Part of a small language model's weights: width 224, LayerNorm before each block.
MLP neurons of a small language model. Each row is named by its layer, matrix (up: input weights) and neuron, and shows model dimensions 96-223. Each number is 500 + 50 x the weight over its row's rms, rounded and kept within 0 to 999. Numbers have three digits each.
Before each neuron's rows, "fires after" lists the tokens most often just before its 100 highest values on Wikipedia text that the model never trained on. A number after a token or word is its count.

fires after: " w" 28, " s" 11, " sh" 8, "w" 6, " def" 4, " part" 4
L7.up320:519553500528491544531575544480525457482659474558584439460520394549509445460490531406491528452426349514533496442468550573427481552589511445545509552410547475360545477485476480494480535478490527506435543555484536533487529493478553479488472535542441426443515549490527556510564594511580527425533511442454528471504560507451650527467467455420555468487506495467525536541489559531513503567400

fires after: " B" 24, " H" 14, "h" 10, " b" 9, " h" 9, " wh" 5
L5.up398:493565439513451452491546502498562523537489467468494538440434552430478459572466455479461418497491454527474581474461455535459512507462404424572574528493500529585484435492508554463602512492374597496539548501585575420482502468596504551433494442528528595487506493426541555468482480509449511557476514520577489520472566510474565550446465498449508490628437560550411423436469469488479517375489

fires after: " " 21, " s" 18, " n" 11, " m" 9, " sp" 6
L7.up343:504473560451516571503576497491499514471443375380481465540462549489535518503558486502550486489486433535395434515475561470556449477473486556561616487541447448544456451545455476513534469399496440483477540558580525453507587547440472488450492563609539505465488542520554429435489420543508467462547544485465486494483504433558516469479537518583527549382527418508538357508541468612491484518478

fires after: " N" 30, " L" 16, " rele" 6, " Team" 6, " D" 5, "le" 5
L6.up595:477505508527495592445522501482523570542510535518645483476453452443484484461405444527567472447511525541496494452442541512507487480584561406513457507561547498474507524521413514582583474564445455548521489506552493443536533480529469528560459521466530514482521387388550454523438450432539539493531603511533555408566508484564494455462497540488417406511495446512447440489517513488431534467595

fires after: " =\n\n" 14, "===" 12, " is" 12, " h" 9, "|" 7, " in" 6
L7.up265:554471475530488457476495533466596495417495422526494452546504404523491534549433586415474544524587536462539513474413526489571499542517456573458630536562512493510495515480437450465460444531516527481523507417439574447426484526529485470465527502443557503486412552487637570574468541528481490520478498554444568474473545496574536463522454502529390409442587515396502519416415428579449445513546

fires after: " g" 24, " a" 14, "v" 11, " s" 8
L5.up864:428553428384458557481439455524519637506516449489491535573430427480434449475536438424467522546481501477576524489455574533559448539504380482496500487513504470519479559502465486490503525527501535488485595522511540459486481503510484501438500556601522513484558560505552516505450550539539535467622493408417467538527433531560584473531518539409489567492471484476390414421566427479450533522542

fires after: "el" 26, "av" 10, "al" 9, "u" 8, " commun" 8, "i" 6
L6.up647:418451435535524490437455545523543564418486486523488446454513490555560536494433595422516513522577537354354525552485572491559559571441538480499479466453609511532577536401456549484493564589409449428395554507547566508491527570525564525480470468518588470484544472442485563474431469443472530524506513619513495512584520542543499467556493575539522459462490435485476501529487501533432449525406

fires after: " P" 18, " the" 16, "P" 6, " p" 6, "p" 5
L5.up249:518457527518540444500567582470620516481563506475475499510576478546487516470575463475510496496514424427541552484459516497466478585499377502423540546503478543529521484477476525576527471442435430471553454459516516591528464541558487576545560520496432512445497572477511597515487386441529551527521424525488514657468471534552461435482527553498426451467569413482526398386560459505456417484503

fires after: " con" 30, " Con" 29, "on" 9, " comp" 7, " O" 6
L7.up771:578448551487543517638610473413552492455463554519514464514487481505482535500448519520520474505539516507539515428450458546448539493466480479470442442561497586518517461516487579442537598479425493493508461466455487556481418569517423436423479472585492438543526492488402554511612430515512555512541470482540464475468462498492470424450582470462479435589496538465563474472394493447493518523468

fires after: " v" 32, " m" 6, " first" 5, " comp" 5, " a" 5
L7.up471:516433533467493602442390555467586412476436592526588548405548442493516596523411445454475512503427538442523538506543467583418453479522525492548522445406499442441464508539542607485515509485447485471497480434477474485545602471484490525493477467477515556550514424464523511511409385489544517474515526466567552565611601611502470476482566495411504543528613516532539551507480470505497470416527

fires after: ":" 21, " |" 20, " of" 9, " to" 5, " was" 4, " re" 4
L6.up483:533589577470465478435557513546520432481535477521514524473413464459516497505440577429487479511536611553493490476502490500512564574504523466500515515524465510548581466464520458562515582510521479500425544582526563546451489497527546508467449567462549404499463453580559461521449437511519569550567429446597447547519464488563563427524578387480513423565427448496504508466499537513471530541536

fires after: "O" 15, "A" 10, " A" 10, " ac" 9, " O" 9
L5.up156:471397555453475457439479506436508461525538565517408492519457459507501502545521560466536549482582507528450602487478547589459523470448473551539469461449503536504510533350578566497545474400495511489536529464530419448493364557415438443545459430580475584530541446347433487543451539470488476506601496602527482538586451488474486467510571492487444459546531523479517468504438438498491517568477

fires after: " in" 17, "," 15, " a" 7, " and" 7, " of" 7, " the" 6
L2.up267:434521480555446550480519547488488506467447501503559456438572505568439503578440462424526467479495590485428500436469524484447523469490458516451625582454462463413373554589508523505478466508495496452459516549559540488453403439406461523587549497522577503497563576573500393493573518540523554508501482546571583477582507565538508476532505488614416515546520478456549446425587510579439414492504

fires after: " K" 21, " A" 13, "ok" 9, "j" 6, "u" 6
L6.up881:576539488537531571509367441404462454481520409462426382536552488403495459538404520458516396514466488544563498435447494489504467557505485455486523509555544427518542543511543518403449467487494440606427527551464429503623449518455556508598461487398499513523501489455513542493540474417497520455461454555551563458444447510524483469431360475470533507564585513495500573444505554552513504440489

fires after: " l" 17, " other" 12, " the" 12, " L" 8, " an" 4, " major" 4
L5.up594:504485492513604472531516564558451478558505474501592525427451485546550465569468560461485491548528510466513536524422571626522454508480437534469403473497612454530405437464431475432485530490569350471405527548495560448463463488443508468589514576454499453471386479473533519487445440462474473485511473486500544518518436538553523392593544575542524464453537558498453429539550622547498474509413

fires after: "w" 31, " W" 28, "W" 16, " w" 14, " age" 8
L2.up341:421495402554395491443575571556564469442590495532506447473416545448518459579472503496506421503501557574465530454567546550480589469438490515510498517438581541421601407484487437463537473491557535510514572471455448510485578530472462468510566580483500469504477561501494524442510427553453477574459512540559485481578588444346471491500461490533440516447540445478482493561505602484514492507442

fires after: "-" 25, "un" 10, " prot" 6, " un" 5, "ur" 5, " l" 5
L6.up65:466535500437487558538362428526476523446467407488557469538496506538435516441487424543553417526455550513473417451489503455413523544570481387530552485438522444545554487517488453542540501485562527474560567469602536541501563517491506477557531508395421530481438449438567412561348488527475484398525489499547541556484502507560405503481509492456543503518528505430599508491543577594519527503472

fires after: " d" 19, " N" 9, " D" 8, " O" 5, " V" 5, " an" 4
L5.up532:524461453451481578509495472515501457545508541368560525525494436471470537498431470533450519519461516503488531523491576414500498548516512504415473549521494479393455465577471493438542586522427526567558445468544470457530459456452408543499462512542405423503493490492497519534446479537487556524577616463588482583506657596553430498632495534448507474441492500459441492472496495520484533504563

fires after: "g" 72, "c" 7
L2.up817:437529460534442568458459500557463555536509522436534566453439493520544515478567446476487549529521510497559508491573533528564481413497515535498442482502491464638488437475557483593516591569480492525569507435482461509498499490506513495456499457534516510440503563418456493452559527500537459462463471582381537525533626522507473492565491459369429612545507442476609380471509502466537473490567

fires after: "u" 26, "i" 12, "ar" 11, "an" 8, "in" 7, "or" 5
L7.up355:417498565540497488503447469455514457577469466618534469431453523521510544466502541463482447542520555500507358509535459493549446587420496485452486431510515521562464506430429433464525451510474480523520489519526498544462535529530497467542485432564491507419483397526394545511438523472536531390564510503606516530570429534494425514508557441558474485520574516505547547457453532531511581486552

fires after: " H" 15, " S" 11, " h" 8, "al" 8, " Sh" 7, " R" 6
L5.up416:414512434561480464434501557557586507478534455530603425523513452445567509571514435503580480437551503339496522490409450456495479548548529400507577552537431456391498421494560457527504530486518588636524460483531537453490534478495477525567486566479515521459452498558553517571472406500489480476440459480636445452481508474405549562525493510497518485442469515481475510504483531502527455501492

fires after: " A" 33, "g" 13, "A" 7, "ic" 6
L5.up654:511559478521459429448536525505492493494515456470460543560411390523509411589474556508543489512472441455560468519551612472493442552516559539454529528505567454581441502436466550525506513469560509591510481511529434518495515545470458449494369451552506584463547494530542464533564485539478504498485467511597595501422518487540460457489542424346491586532403432538537502552500500613525567412458

fires after: " a" 31, " K" 14, "k" 10, " one" 7, " an" 5
L6.up304:488490529517546551471544485499548479531421448530502425549562529448521567483553377507361486498544424489547559537457534409510476530454456514495528427512609442441550468372498487481478592606537510511483463429564489460541460519530424557526541532501441460517483514526492520445431546521496454421514540464594547427484666479475446515588551489511532500523503460447464475482417505521466473541390

fires after: "ir" 25, "im" 14, "18" 8, "21" 6, "em" 6, "um" 5
L7.up179:459473525410531473441521631536512519427583552528459476563500563409505446554507498558510455372504531344521492518500502473541488448495533512600490464535589494495467469502445504513547544471429588456536538475488610491466574534441550555571471493511421610554464436488431526552447508525419417582515473427551434559526374514486547581526512551436466477507534540419583423485435575488459510429511

fires after: " b" 34, "B" 18, " B" 17, "b" 11, " third" 5, "nd" 4
L5.up74:501392477579433539502486488429547398466482516487420550474436514519452453548577523467526467507491467545478588482430455469361434453336462461453516456476483545479501515491615419508505544526494591457516613559548571578496556516500488551473398439444558526430464574442575508532503466464432471536475514500556506512504403471526531561484585493454502510598488523471525501452532545470451468497506

fires after: "on" 12, "en" 11, "an" 9, "in" 7, " Car" 7, "inc" 6
L6.up655:457560524551457523475526522440514513550505506550536480541456451509494466412481513491466509468504538450517525558437414548494519482568359405426523440536521563589530444475525462470547458523492546458620521462526541448438461592409508504453511481513444390523365484474548556516517488465585400562505425562495455500397501471514409517454493460584508533587595583589507565521511392469552431552537

fires after: " M" 40, " m" 7, " of" 4, " Ch" 4
L2.up587:469400399546360482471614565459510374570523466455504426437502558433477546515528496531527492570521544483590454407494515592518572513464499435531491495471516500458540477583410547507520467435458458478414502515644544479472489485488541509440510494424591508471537567481486575478450545384524500465480440580507530519510463502529486474507535488502479454429479432437467514452499460552536433487537

fires after: " " 18, " |" 15, "/" 8, ":" 6, "s" 5, "-" 5
L7.up722:485518398572468477513460422527501461494494481513470500492629617497556523518568465456489517521551495496574560514500465447489397590487429411441505540427488498495488507568482486439594490520467445397464501522376402520477446483466450507501481490489498478609489538489572565525530514491488457472578540467536425543541487533438541505539395635542632537520465466478522656446435441465517418511380

fires after: " New" 32, "N" 13, " O" 8, "A" 7, " US" 6
L7.up624:498613478564482416484493508463577431421431517401403427561480492454503502571557487426572504529571500513500448521449455655449518523507471525475454498559572529505530480458529529508514511427568464547480457500502464493456465464461458521499406462522565517626465530450563413493572483448510518485496456426543486485477616518525555526490573495473417416585578523528431467570453534505524441516459

fires after: " al" 11, " V" 10, " a" 9, "v" 7, " v" 7, "le" 6
L7.up242:590590472487572463445546524486473478549432544447530405465403453471527554485598487478577587417542550517517534511524525482493512558538518506555571446462505472579498493455495468538541534461476629521494626539457466491484450424530479478498456462540487567492531476498415437420560520480544519516512487499468451520517410536456520546580520592526466551536425492588536456592519445510438515456532

fires after: " to" 56, " v" 14, " prov" 6
L6.up247:451478507405444525528543399527618528541576437473557544494484444626470390492507609452420486487539446517526505485543535494414432473495502509530604483514488449531459555603507512549555465524456529451541444475485562512501557555505458499489442458574528462520563570555536463417502599438588570459531537463523569494586552570526541455530466509517496490465617484451504499499514527545464471493490

fires after: "om" 14, " com" 10, " ag" 9, "on" 7, " O" 7, "u" 7
L5.up739:520479435387462509553483556587454482478559580592522462518513528469507447492367429446560528458534503404447561490448490564454480465497547514456478472514494571519549464506562534424664471457538486411629504440522500536552460594486466517496536476525541522428430468578434592503449526563479480507538524457487499509490437473476417363493539488471419463523432594537532462501530479451433525489519

fires after: " a" 20, " M" 17, " j" 12, " J" 6, "m" 5, " m" 5
L5.up283:391449470566543517576500484434523512523444440533543481529440505403364579518411555450495496601499520517454446542474619528474529439438493509490543484510631491554450491532458501507576388483516593533468514606508515473487416522554452493430460485405437545481615484481426484530469548426456542582451501463600552493444471476552396421521580524442520465573445525486494431447483523621548499569452

fires after: " al" 20, " the" 15, " Al" 7, " a" 6, " b" 5
L5.up503:382602454580476476439589489503565369507497524428561460476472372541497553535532468468531531473458490443482474528445564504395476508521398483455556564533552526536531489478507519496508585452449553570484524616491497486468461555506559517503455467412468519462533485490467561517553522543590529553509453456574489507609583529489522513555540555523483429560425547544498453484438570547540515564428

fires after: " v" 14, " V" 10, "v" 9, " And" 9, " ph" 8
L5.up327:517493505488464410455538528453546488638456538519440499486519449462542449524488474532557599518557590513573471438388522454595448496434502466489426440468477486516480549637544543488466519521480471660465571493460494449547495452476519493474500499490566477555447427422422498473558516526456495476570532481518478526501489542468544452526482508594486498470409454567551558507613399491451547401560

fires after: "-" 16, " re" 16, " dis" 11, " pre" 10, " un" 5, " co" 5
L6.up370:589490523467411496522475482468435622398590444370519572463489546391466523495482544544554473457553457412486391435449465478470504516560469587469490441512555532510549533575487485524476608526546492505567542542578589455441513548568498499504425522395488485525443434500406466513489451521585537460541458434434445579490443529491566461495466464498516641428493429525500514530528507475501522463507

fires after: " B" 16, " Y" 14, " a" 12, " kn" 6, " b" 6, "Y" 5
L6.up619:444483495461532554456493531503466469508427519582507488481415569506505528430495573477493520501467464569558498437495518532508530546466421540484498572380513454619501461422448429472519541491466512475516462474522630463494460420461519470461433494448510484441439591565598447405520415462478496504455515571422479506489490449498547507372521468493616499494494590544530512404548445546460520454534

fires after: " m" 21, " s" 20, " w" 12, " f" 6, " was" 6
L5.up787:557511505496548499586499513443580562447469431473509522486546522507457457505523476581501526527522437482645504512492636512461495555551545519571524526442546498422535575500494491536571494406459508503436468481564434487483524462515508525521598525464471512458537591483444570413455535410607521482402529493582548466464530491495543497491447449494546608471568381432480386465478581530528426603464

fires after: " E" 14, "e" 13, " B" 11, " e" 5, " col" 4, " A" 4
L5.up767:495441531474456493514538483465555463534504585547532486473487471445489553495457485594541406489476489525400509507498506515630440486512518528507397477509477536480493412519591442436553491523572551521491527515453454545405508519452544492556557462448513499509524605520462408497448496539488392405411440518554462517550496550507487489504449465406505511508460541541565449450464513458534602460437

fires after: "a" 28, "n" 10, "en" 7, "an" 5, "al" 4
L7.up192:520553500537501491580581432519414514378436543560504524492480471614519504442484496416458504451468509479564502500396524456513455513531469540570475621498465542620598448467440511499511509430525586430465480443546507516489404476417616562550442433476484557540439523558512489500444503597593483441478493524556482510490447523473465483486521543569471462624497544506490451538504403501565426500554

fires after: " f" 28, " l" 9, " W" 9, "w" 7, " s" 7
L7.up55:470544484504425528547544670538531549516480439582539547473548431449494512535561507420495457546443589597469542499530516422397482542439580498495431517497606514492500488473486407430537432494566464567476518515532489518424569477501502526465524567536413481524451476487499530513501545565555500415503544484548426505487422472551481549530584500508488522460520409451518490476488502551464455504531

fires after: " m" 14, " M" 14, " t" 13, " h" 10, " is" 5, " Ab" 5
L6.up361:494495548482523398567426505468499535507479555447426505485450511551354563514638501525522505570529451495467519440483469531476626615491454549498491403460471510437556550453518525553490572534490505454507561524541588459474505478485482582502514447555487521556579489482566568462491507512571364436453482509465563458507462473563628436500517495513510524450539500498535453521514523562457575420525

fires after: " S" 24, " s" 18, " " 11, "S" 5, " as" 4
L7.up759:505460547469424520577524468484519577527519407497490583470376492477497529533515484524488419465514487537566487532469490504495545546513561474635543572569449430504524512444466459515466585523439458497479441428506509477471472600356387543450549437542506522457381520426470513465503524526514487596503513487506531567438412499526571538568428549491505489437484456497413450536501462517427515450525

fires after: " m" 42, " met" 8, " t" 8, " M" 8, "S" 5, " Z" 5
L5.up657:595446383516490520533620506428537483560474549437506456426528530548458500598567498576508522406483453486467507487481456512496479562474444478420487401539503495527460532447475516495538446418490520508510423455532602510482472586482452553485444531491502516485571590430483563465385569492495564475503494523509500495543467460576541406504401428605525419450460516547491518541433488455510471585458

fires after: " the" 44, " vill" 10, "==\n" 5
L6.up751:493583420470509532518489505582556473514443476475537449399523552474544442496556531507471573487516493483431574486450477541535452459511407492523457407516585507601528500482458502539468481512507450612531457464489520562528490540534508526559491546539446529494445453585534539565456544413517478462644466542434517455568562464495481392582469561421445566499446460497410467441474615494438428549510

fires after: " f" 24, " t" 15, " cont" 11, " and" 7, " att" 7, " |" 7
L5.up261:513462402471455501571485491537492504434460582538502484481522467510481529453470606464536486587450493536530477396420443484547500479554406570505460489514454560475626546494432567426577562487535483546503585526508525566469582528464508470479471510497490447477480490543530433482507482542602505522473479527536486565494492507481415445458500504440546500454423500452457476463493524579435511538552

fires after: " re" 14, " f" 14, " n" 11, " w" 8, " Comm" 5, "pl" 5
L5.up865:478589503582520546495452524615489544418592499439411553510489531546518558503512537545566523516366458491475457415495452540405574477462583510533472503443520551384548426436475508524558500432434489472504545538520506552468441513540576536521411452533517499582583516593511537529480440544503522564490503454541447567461533583517363452459528472552422496425425502515570502500521470502532519441456

fires after: "," 90
L7.up241:454519576542405486464466431493495407549501525526525508527534499495596526492518484485495452518469571524443514452506516539477461494560564404440537362444548364448540480384491526536424484487460531484452501525566457416468574575468385523493496454481531470363518517387572522521442586524607571459509513518462535584621463533461545576512513549542502457510555567468429522477459490519511498511526

fires after: " a" 21, " A" 20, " an" 13, "ch" 9, " con" 4, "v" 4
L6.up471:529583522423500453486514453496538490538449534554519567569516495524439514555537419521508498440586361530514488505472579480562483475504438461557456494533581432481530498504507509470577434518557499539501505489527582463598468576569530458490491493418463491426599421609481528526576503492560502470601468523505511521494423529434432544487454476447552423476543499550426482431411468499461589453479

fires after: "ad" 36, "g" 27, " ind" 8, "ag" 4
L7.up876:553448538551537481524503446473472471556506481495460602473446475530516444418596541456551609506501481535569488454478529437478526468518524485518543436453510397575507517512558560522552567519496468585524503438501485592469467500446428479563482464441490504532518561538545504546533473521462492499482478417411501550618568516419510506565550494513466548445569619470513595561511442452535518496522

fires after: " pr" 25, " (" 19, "-" 10, " v" 10, " Pr" 8, " un" 4
L7.up396:496485488458505609543521528575440468528501499512561527470460409488466421532503519518453515573487447483581500547432593523412520425523429531531493498494632481518426488455488467539454467471491396531497568354414524507535497462425489452517415527455506553584544551488421523496443545502466568524528496499376499479490501444382479456568464519501511523390511422453440491464516477495566474498454

fires after: " p" 35, " P" 10, " s" 7, " is" 7
L7.up4:517469513510454529499509365410498563468459484478486504496528583571501528512512499524517444521484497491499586496457590571376563516448375531471500459488458445466482479506512543554517488492475529546567562504466456485479494410531507560479570447531458504473479557495518475560454550452528574531531579455459507480528507545517516566465429517648388412523633529523507478443510519468466409457441

fires after: " F" 45, " O" 8, " U" 6, " Sup" 5, " A" 5, " I" 4
L6.up628:510518485524454583441394516471598382501480464496475521538530511495480510632586556415535427535479524550420467462465567568592501535423579518585551509579513471461498406544493521504453471483538512493433447438572443441495500532545548473507463554546509498454425440484386453561491492505536586486471426598524503567567524497424495479599511461532556468470576508544478546564514491460455461446483

fires after: "y" 27, "a" 11, "i" 10, "'" 10, "otes" 5, "el" 5
L5.up507:482566553500629504450494479577451497425541544519504473570541504522496505536486453485581579565514476456476463519462604381527448474543515531502491512464574514484600526500552477482505493500485511508442438558504543410449483473457481491519528448548575542540552437424475459464544509436529496514655489574523516567506495572434419561555519474454452493468505466512469565449518448445523473473432

fires after: "m" 39, " Am" 8, "l" 8, "om" 7, "s" 6
L6.up128:520538479494493514486461534587562503463503449505563594448575507400473484534516512453482491522435459589396546373465453479393508472406484501515422534514443530553497437535562565464423444481451501529434497603446492460519461619623540548494491451560527528462455571468548538477511527520536481527442449548444591487501486556607524495471441464451527544467501514589428600521585488537524409477439

fires after: "em" 17, "v" 11, "im" 7, "d" 6, "ib" 5, "ab" 5
L6.up305:575444555392525489509540572517538520435526462647463552469480452503434415598518563459544533468491503453455460530451573505487479453499548520550518535514477428549499500594468386561570495450527472546500549461496529477537501521481621544482456498517500561546424395484549612487478561476459442416549507478530543541500533421485450490447472424434460533440513526432521604466516515472514483516511

fires after: " " 30, " to" 19, " v" 8, "p" 5, " c" 4
L7.up197:455483450539480484470524566566577413564576477477554475546532456510531461478554518534445529441483460546518563456495518506509554504470559468562498490474522413510530424441489549490526495592512567405560532514557531610478529387573512484498554411580526482467494550532495536510464536511526521564553544495486478485484458547392533518495494553535547509488517449424474363441495494448455491523502

fires after: "a" 12, "u" 10, " I" 9, " S" 9, " A" 7, " a" 7
L6.up260:568553498545512502544524448458462513481460461542497375502400481483555459453435495533558507490442502519443473576375475446560450524519510527548540589483518483542520506356562460458448437484542577567474499501439465461518576542508517466557501521542505552426460506527554509519457510450485508461468457452478505479508388553470443521445505589516495469581557509521531500443482538580525507549465

fires after: "." 47, "for" 8, " dif" 5, " age" 5
L6.up568:568532401524568552487550567515473572447466528552580616459478582442510368493477458498498565554442567421481572361524439415474495477491567518475513502420501514468473509527467536492529500478587500572492461619499497462441547464484503483390459460458542477472575566470540544439521526505453516545503507505514492476438515392511476424453517473475504481601460458476570397593513563558557448449492

fires after: " l" 14, "," 12, "q" 9, " his" 9, " m" 6, " L" 5
L6.up702:448522458595488488420522486478528458491558555560585479484489553536504555513572429449574436420550551523482429541454436519454521524476576594496602502460472527385584514494512564494418594484456483521472569461458578409486522573416499582462467493598464586501465529467478562502449492544486498468399523507532568456526376505518447601517479556477491484503458505522553424459435521502507456437530

fires after: " c" 16, " p" 11, " C" 11, " re" 10, " P" 4
L7.up494:445521459592499531494462523465510524454537405517534509496505439468439435509405529526494459552541577555562555530478443490531573498507480443453461502436499525474439466524441508548471406446541572436524444520541584506556504488594548480508495443414476462450508536540565381489489463470429503519511491516461484503539503530499591459568547438548419491503471540445605437530544589484533395493412

fires after: " S" 25, "I" 11, " th" 9, " n" 8
L5.up481:518452490454496569505563401431547489566414446454481539470493506529502531554623499570439430544419506473533446535463453485523509571459482477382567559419550521473599447457458541472544543416438540538528507498437539501426517522467493496398501531538523591515500472501459574549503515561607464527518478552549553510428436489541433509581522474485464559422511438542415499406552464433450570462459

fires after: " |\n" 15, "===\n" 13, "===\n\n" 8, " ==\n\n" 7, "==\n" 7, "|---|\n" 7
L5.up780:490501421472608507481542538453477415469522421566638514449483509589513455513486499476597482533511436396450482497556471551435534474496512557470449473496528599490568483479508544516427570518455593513546518506489441425465512484550472474503430484480569559498448505542490440401642538513467475474540534579622483430489434459528426576556525596545486460490543488485601446483548460595475421466468

fires after: " f" 19, " P" 12, " b" 11, " p" 10, " J" 7, " F" 7
L7.up235:474532539538494442483529527404567555526491491455400502444396412527529467513511587534512482456511625496495546434510508567414566482550491507412560500392501503488456495604499433552515600595441520536511521371397480491504565450540481572454515408497475488463457511539464481419440490481489517401497504489512513488458494534455470536508443621491495416479512551596563525485557462482399510562458

fires after: " f" 33, " F" 19, "b" 10, " W" 10, " w" 7, "n" 5
L7.up717:452535537518411507453463532458555547392428483472406487567495533498507508554509478449470439465424581518458592501499567562439511532415517502485565554365505433544583505487534523496578380527543495539488558383499474500524534565504553577479495482562561528521518453563499458522446452542487483445486467460547534492417507503507473533521491502433513456428421478472537479410499529539426442563533

fires after: " to" 21, " were" 8, " was" 7, " be" 6, " is" 5, " st" 5
L5.up163:482553434492513505491487522494579442537502518492441482552543551480487510422445568483467472499558500467506470507559538473390545515539553549562593511499527548483481371507441395560470533517528570463501557497486522525472569507448563525493571524419490428493528549502473528416469478499601500544550537532472537473520447478568574535549548448536496483596474490481508449471464448342553468475470

fires after: " was" 28, "," 22, "if" 6, " be" 4, " is" 4
L6.up774:506438559457472530479454475564557464465548471514566550457580500511535583462490504538474480516543476489437484578500474474419584551579515511518521442362476510515517483420541579533539616560401410377539479513491560502532479472497543506474556475480528472448430522538537432521492541561516488450536580589495574554565640486492477549485505503515404537535422450530527482418369574533575576502513

fires after: " st" 20, " St" 13, " J" 11, " K" 11, " sh" 7, " Sh" 6
L5.up803:552455503513518443499584494572464408565475536493477558529499554557529383474510574478475521499500492465549471452447563537608494565445485490424474505430579475541533464549466538558492625475533411486429548456460454438502490442458568516533480615422451540512541529482463578510525578584541472478479488432492521483500435477507513500484538519517479499438556482526454552408442457504395476485526

fires after: "," 95
L6.up412:535556518497453523523431487449534503581501535492545452543571442477521548434457557412530487507470486498565493554594433563499487508485474514424464413459531470560580487582583482483479506527453512451450558513466544548431576474575475524436505398559597544535462530473539557484438583415472505582552492579371529490559455465414582513466531437549481484526472504430444489499438620520552585472523

fires after: " a" 42, " A" 12, " Is" 9, " I" 6, "v" 5
L5.up591:553604539559417571532561485486466504436345408595474429553512430503538481503570562458558412460546491526504497515535506497470495629562431434596525503486508502428506478484496448450511447504495498526473430553489565610457488482486530491452543471439510453461503497602464469424488570462555504559510470515423509612487346462529507567539471507516455526500480500465482487508555474597472483521547

fires after: " was" 12, " th" 9, " cont" 8, " ar" 8, " Cor" 7, " f" 7
L6.up427:541488461487518506615491547568494431520501500458367538598451461556521474465576505497493516567483552447468481548487355485544478488517386492521530490458558460529489519538386543527583453471510522483443633454520555442486473599483581516529470638456567542446511458484598456571410522536540492546482480544504393472504531489499511612495560525528421440498502427543511496533517543477381510520526

fires after: " United" 27, " the" 17, "2" 6, "," 5
L2.up408:557468595504501546551543455545421359433525509460565495534514444486459552420503449502447506571505555483490515500508446484539589545450459593530450567567472499512475549506460494526497442458490528474460499461476498502543554433491521528539545533473430525486518518507587611495496569544508516415588457550501496416551578455533541466475580583511462556531441466478520462472501569467491424487476

fires after: "it" 16, " St" 15, " B" 8, " st" 8, " b" 8
L7.up465:457500519539441433573458385490473538512520521472439471480488558501534420478575531483428404466470483517539483421491464526560561547412568537486560534491518445444586436463410588481563473496426462584547507537562575425546556524471580534527470506413485505471510527495412592513535514432486453539535515539509460490486469502521535544468568526512521520582457580479519531486453521539416504474465

fires after: "-" 24, " h" 7, "ode" 7, " re" 4, "re" 4, " c" 4
L5.up242:444450553613536572486500422488508538437515518506483529437478400490585512510420495506464517494515449500506550501421466502455494486481536520473447471470546530625483547533392552510489570492620562486510480421479555515432557474517550519551464487473547477627461473445471558515453468474500435566492489538517473597515455486450501441525404541507479502506512510445476439507462558530551401568477

fires after: " b" 30, " B" 11, "b" 7, "-" 6, " fl" 5, " a" 4
L7.up388:460455481457462527491467581467531391454499555414548527393427464449519561463570529458480400558462461417412511478591566535378478475499498503505503506526491472540527450555550556570434481562569557528421463495490510440513428505463543533544469443462556516522452473475476484506499512513547508548539536496401492455555541440442517530558565576425392566467573595557647441528483556585568506552522

fires after: " the" 40, " A" 22, " The" 11, " a" 4
L5.up423:604491493550439499425488535422476438521481466465502450498484455552505537508434505517495455607486527486549583516513519407491509517591442406449482387564523391457511505521479436590506538510534435540522493548496457470580485438566433514529427581456561590450525448554528539459461434459555511475459452418442578535514432459486516485574492509519558583453488517501442501519568502553496524495442

fires after: " f" 23, " b" 13, " a" 10, " A" 9, " D" 8, "e" 6
L5.up751:503532515493492589455546491441519538489364578452550548428512420408469501477432519465518509421469485515436520478480569410557566467620522517542485535470532528491406432482471489432576544432495586538518493549549463509536395517410508521506381498463488445459415577469573466421415541573522501405455504492546507548481454527479470585515540436446531503486473568482557504445518475579479517527489

fires after: " A" 22, " I" 14, "I" 13, " S" 12, " h" 9, "H" 6
L7.up121:485541516464459486531547465454518467514533493418461483500563517471507457536496443557470505451517507494407440504485524505513474563521492490467512504581499468449558492436545492519481589529463482473540468474467523471533498475512557434526398624481484581621433476393465520469394489483464508469497478521539510594487514455403488603482551465470483566422466541475405611545537450533503541476447

fires after: " L" 26, " R" 16, " w" 10, " W" 8, " r" 7
L5.up679:489474477510453500470458517532513481423515545476553475505528498484468494460622457453559480555404506556467472510431410462534561460497450457511517470556491593428537420479526536492441556527484526515377494480560434569556543481526480502509517525423547373468472502382629578429456486429484477468525546546499491509495519455564483460461559552575478472463534391554534497549514503450514469497456

fires after: "A" 32, " A" 28, "-A" 6, " S" 5, " E" 4, "00" 4
L5.up216:395575540504524585445537579372537494473582411535475430551489515436409512537469551504448566566526546437490468470507533506503480559487485533423438517539492493480543517443610530494475559510553376546478379380475538466550446465493532520508407579488496614545420428449599489481487457529516472485455495477487445545473469535481468593570511573530504499465541554521465483526445529513492578543569